python train.py --norm_eps=1e-06 --qk_norm=false --init="normal" --init_std_qkv=0.0207 --init_std_o=0.00623 --init_std_up=0.0207 --optimizer="adamw" --beta1=0.9 --weight_decay=0.4 --grad_clip=0.5 --warmup_steps=338 --schedule="wsd" --decay_shape="sqrt" --train_tokens=1315000000 --dataset="wikipedia_en"
MLP neurons of a small language model. Each row is named by its layer, matrix (up: input weights) and neuron, and shows model dimensions 512-575. Each number is 128 + 32 x the weight over its row's rms, rounded and kept within 0 to 255.
Before each neuron's rows, "fires after" lists the tokens most often just before its 100 highest values on Wikipedia text that the model never trained on.

fires after: "\n", " 2016"
L8.up840 [153 107 160 106 160 162 142 117 135 101 141 139 119 111 120 194  76 147 159 127  92 110 170 106 120 141 170 128  83 126 109 137 143 110 116 139 149 156 126 142 178 182 146 174 123 160  73  96 169  74 157 170 122  56 145 100  84 147  92  65  88  80 185 118]

fires after: "\n", "==", " (", " |", "-"
L8.up2855 [103 128 128 118  36  57 103 111 183 125 189 151 155 135 122 157 109 136 108 149 182 108  90 118 116 157  79 180 122 144 173 171 135 142 142  89 156 129 103 143 136 110 121 155 167 100 104 156 103  91 119 131  55  95 132 170 118 125 135 100 133  88 146 153]

fires after: "\n", " a"
L8.up3002 [129 184 109 164 135 134 140 132  53 142 138 145 147  75 100 112 200 151 137 107  84 115 104 111 163 138  99 100 172 120 126 130 139 115 131 167 112 130 151 124  68 123 166 178 159 106  79 153 166 124  58 144 158 109  74 199 118 141 182  91 157 146 228  76]

fires after: " |", " (", ":", ";", " September"
L8.up2774 [ 73 167 163 179  95 117  94 113 104  63 122 198 170 120 119  79 126 139  89 160 142 134 106 136 107 103 155 169 109 127 113 132 170  94 173 116 142 167 131 179 107 156 159 127 111 116 139 103 130 121 128 105 125 162 142  85 112 105 145  97 111  90 106 178]

fires after: " |", " the", ",", " a"
L8.up1538 [170  80 122  95 109  83  84 106 122 138 165 163 122 123 199 158 169 169 107 152  67 138  61 154 106  87 161 107 156 139 146 109 203 146 125 108 140 153  93 185 172  88 138 151 149 138 168  92 153 145 102 109 129 127 123 115 131 139 136 151  85 152 189 117]

fires after: "\n", "==", " |", "|", " ("
L8.up163 [171 127 131 149 162 107  96 175 128 119 177 122 153 124 123 163 150 151 139  95 155  89 132  86 118 142 146  78 135  95 145  80  93 133 133 144 171 144  84 129 169 147 137 179  81 104 146 169 137 117 112 154 115 106 131 182 132 119 190 132 140 132 156 154]

fires after: " |"
L8.up2926 [105  97 117 153 168  97 145 203 104 118  85 181 178  95 143 169 177  87 145 147 128 131  47 143  45 126 119 154 157 117 171  99 157  75 183 167 126 160 107 201  43 128 135 171 124  99 116 101 165 134 150 144 110 173 158 126 129  74 138 127 141 132 147  70]

fires after: ",", "on"
L8.up586 [152 170 205 140 132 159 163 119 122  39 124  96 101 100 130 159 169 143 119 164 147 136  88 121 234 141 148 148 100 111 102  85 155 119 172 204 129 101 100 144  98 121 110  75 151 116 142 133 165 172 167 160 147  91  93 164 129  99 158  51 187  95 149 116]

fires after: ",", " (", " in"
L8.up2604 [109 152 105 196  71 112 166  79 121 115 102 145 114 162 127 146 153  33 122 118 167 103 111  84 149 145 146 128 178 123 176 168 102  98 136 167 168 189 126 109  62 103 152  97 104  73 165 127 174 179 212 126 147 128 121 138 104 118 189  36 189 118 121 124]

fires after: " |"
L8.up435 [132 136 155  69 140 140  37 139 131 113  98 165 141  83 114 146 131 185 119  94 149 155 157 179 123 149 153 101 103 137 123 120  72 112 167 200 159  99  72 159 127 150 169 138 145  94 149 112 143 108 102 157 120  84 173 118 128 140 213 124 137 124 117  94]

fires after: " in", " was", " July", " March", " August", " the"
L8.up2376 [119 116  81 168 124 139 160  83 122 115 191 152 103 139 127 104 198 140  76  88  90 112  85 130 107 166  96  93 119  54 129 138 130 113 177 155 183  66  51 148  90 156 156 138 104  62 133 161 139 149 155 121 128  97  93 193  83 118 184  91 119 198 177 143]

fires after: "\n"
L8.up1578 [157 140  90 153 105 168  93 124 187 168 111 159 155  95  72  88 127  93 146 115 192 142 138 184 121 110 210 112 138 127 147  89 154 156 183 178  91 124  59 107 127 159 158 127 164 163 138 197 185 123 157  90 144 116 141  84  99 168 131 116 176 157 101  97]

fires after: "\n", " Jr", " 16", " April", " Lieutenant", "ative"
L8.up1343 [124 155 142 121 114 151 139 121 138 136 160 118 186 102 155  68 143 121 111 142 121 114 177 126 151 114 154 203  74 136 142 165 126  72 129  88 110 140 116  96 189 151 135 136 131 100 122 115  93 116 122 136 142 104 109 103 122 153 126 103 101 226 145 134]

fires after: ".", ",", "v"
L8.up196 [118 105 134 108 149 203  99  92 166 143 112 198 151 150 123 124 108 147 157 124 112 137 151 152 103  74  88 124 104 148 112 101  98 139 177 150 121  39 143  96  75 128 100 138 140 147 122 140 132  90 140 122 185  74 169 128  86 133 114  77 130 128 109 124]

fires after: ".", "\n", "    "
L8.up1602 [111 105 111 167 119 110 103  91 176  82 110 147 149 123 141 167 129  99 115  76 108 108 138 136 133 122 126 153 129 134 154 100  93  84 172 117 218  93 100 157 181 111 191 192 151 114 142 104 186 134 128  63 109  77 113  95 137 127 133 110 109 117 108 123]

fires after: " DF", " MF", " FW", " 1", " |"
L8.up507 [161 174 101 145 177 127 115 159  88 147 115 163 158 108  97 153 102 122 117  98 113 175  79 142 158 195 124 130 115 102 124 134 128 226  45 105 166 118 108 162 165 141 172 181 164  77 165 122 161 150 153 161 165 104 148 139 162 140 105 170  92 151 131  90]

fires after: "\n", "|", " ("
L8.up921 [116 121 123 171 113  86  90 141  73 134 142 137 143  70 183 126  91 143  84 134 135  47 137 132 124 109 114 150 128 135  90  99 196 144 156  64 146 129 146 117 192 184 125 162 149 149 137 127 120 182 106 129 146 117 185 136 101 120  91 128 164 160 147  95]

fires after: " |"
L8.up227 [115 159 125 160 161  85 108 126 132  95 191 184 159 120  97  99 108 112 111 124 131  87 145 129 107 151 173 158  95  82 167 101 131 124 119 158 169 103 107 103 116 132 127  67 137 120  83 140  98 100  81 137 128 136 170 111 127 126 148 117 123 176 159 123]

fires after: "\n", " \"", "==", ".", "==="
L8.up2702 [162 144 119  93  77  82 103 112 141  57 189 131 130  75 192 131 145 107  79 106 177 129  90  59 130 124  91 113 130 139 151 114 128 130 149 122 154 105  58 146 175 130 155 169  92 136 153 129  99 176  79 139 124 139 123 158 119 106 139 112 145 124 156 128]

fires after: " |", " E", " T", " trans"
L8.up1954 [210 114  80 148 110  91 144 129 151 167 168 103 125  90 131 118 130  97 137 158 133 114  95 121 119 188 106 151  87 125 134 103 170  72 153 154 141 175  75 113  78 196 136 102  87  93 117 112 125 103 102  64 114 169 106 154  84  94 130  78 124 143 143 123]

fires after: " |", ";", ",", " "
L8.up2158 [147  68 118 116 164 124 100  99 154 131 116 180 170 175  87 122 101  81 137 111 149 112 151 130 148 187 175  71 111  86 109 157 111 128 128 141 157 188 151 119 125 116 204 100 116 108 165 108  82  99  94  85 115 184 119 168 153  92 132 158 155  98 118  88]

fires after: "\n", "==", " ==", " had"
L8.up2585 [121 148 123 157 183 125  41 147 179 140 156 148 152 131 144 104  88 169  67 108 103  88 128 127 109 143  99 144 202 140 137 132  99  91 151 140  79 147 131 141 101 185 164 137 137 105 117 214 110 158 112  66 141 133 133 176  97 115 180  93 142 146 151 135]

fires after: "\n"
L8.up318 [160 133 129 133 192 131 150 113 194  88 121  97 187 120  78 132 137 114 135  55 133 115 147 106 115 127  69 128 126 142 134  64 128 131 113  97 144  93  98 146 132 140 147 120  83 105 102  91 108 127 118 173  96  95 166  77 120 129 142 124 124 131 159 107]

fires after: " \"", "-", "\n", " (", "{"
L8.up890 [ 97 224 203 139  81 157 120 151 119 111 118 207  91 150 103 127 150 145 136 181 144 131 177 123 150 138 110  44 188 109  89 108  75 134 165 145 128 142  85  85 144  87 229 147 191 101 149 142 153 186 110 139 112 159 157 135 154 144  80 120 182  95 166 149]

fires after: " |", "|", " He", " Th", " 11"
L8.up2018 [180 204 138 168  97 146 125  95 178 132 125 160 142 106 133 183  79 138 128 138 152 155 184 163 104 119 182 131  94 136 113  43 117  63 205 138 180 153  58 145 131 112 114 153 155 145 151 175 128 149 123 142 122 153 151 134  87 142 107 135  95 157 152  95]

fires after: " the", "\n", " a", " The"
L8.up49 [146 101  80 115 156 140 145 141 115 135 163 121 124  93  26 145 159 143  95 139 143 110 111  63 118 108 140  80  95 142 132 145 179 168 145  68 138 129 118 103 150 113 162 116 112 109 123 110 141  81 134 201  94 104 109  70 116  98 137 166 145 125 131  98]

fires after: "\n", " |", "-", " Sar"
L8.up2194 [141 179 118 128 193 149 104 151 115 145 156 124 167 135 148 154 146 135 184 103 193  82 167 155 170 152  90 101 134  93 157 130 142 135 130 208 157  90 149 151 116 186 117 139 195 138  84 150 155  80 112 100 139 146  79 143  93  92 135 113 149  71 144 162]

fires after: " |", "\n", "|", ";"
L8.up1077 [191 147  63 153 154 138  63  45 113 137 154 112 147 152 116  58 120 116 120 128 125 132 139 123  99 111 138  81 154 112  84  89 125 119 132  48 198 121 113 106 122 160 128 160 151 106 129 167  89 129 137 163 148 110  96 123 126 175 126  49 161 120 169 122]

fires after: " |", ":", " –", ","
L8.up1501 [178 160 146 153 139  67  97  63  65 140 206 128 145 144  82 175 115  63  64  83 119 135 145 188  96 123  97  54 135 157 116 125 113 143  70 104 146 178 118 153 121 126 150 183 109 153 135 160 146 101 109 141 182 171  57 167 160 124 107 132 163 144 132 112]

fires after: " in", " of", " the", " throughout"
L8.up2727 [171 108 114 149 157 180 115 124 170  79 115 187 122 191 140 143 151 106 117 110 194 105  49 141 149  86 142 131 123 171 155 139 117 153 148 143  82 146 139 149 122 111 191 158 127 142 149 110  89 125 121 164 113 148  95 167 144 158 106 123 130 116 149  91]

fires after: "\n", " m"
L8.up831 [155 104  67  54 168 141  45 150 107 116 213 130 181  91  93 111 100 113 110 100 139  56 156 130 140  90 117  90 102 127 207 120 137  92 148 105 159  93 155 165 105 120 121 104 131 136  83 165 156 112 121 154  89 131 123 156 144 117  92 104 174 140 197  66]

fires after: ".", "\n", " released"
L8.up2301 [ 98 132 149 110 167 198 109 122 144 101 144 164 176 138 170 121 122  94  79 140 192 100 109 150 176 171  95 127  99  83 108  77  94 128 106 123 162  84 158  95 165 110 155 150  81 100 187 125 124 124 101 124 187 163 134 124 126 125 176 159 117 145 166 140]

fires after: ","
L8.up2493 [144 130 109 151 157 105 155 163 127 157  98 115 123 154 136 143 165 124 152  72 100  97 114 116 144 169  40 160  95 139 152 157 130 202 143 128 166  85 156 137 108 118  95 128 115 147 135 152  88 173 102 144 160  91 129 127 110  99 126  91 144 129 163 139]

fires after: "\n", "|", " (", "-"
L8.up2957 [107 134 114 131 122 101 126 126 142 118 112 114 164 173 172 143  93 171 152 155 181  95 151  97 146 136  99  74 176 148  79 104 115 147 167  86 101 142  87  88 171 201 122 151 129 144  75 166 116 122 144 187 186 118 126 123 127 105 211  38 167 123 130  70]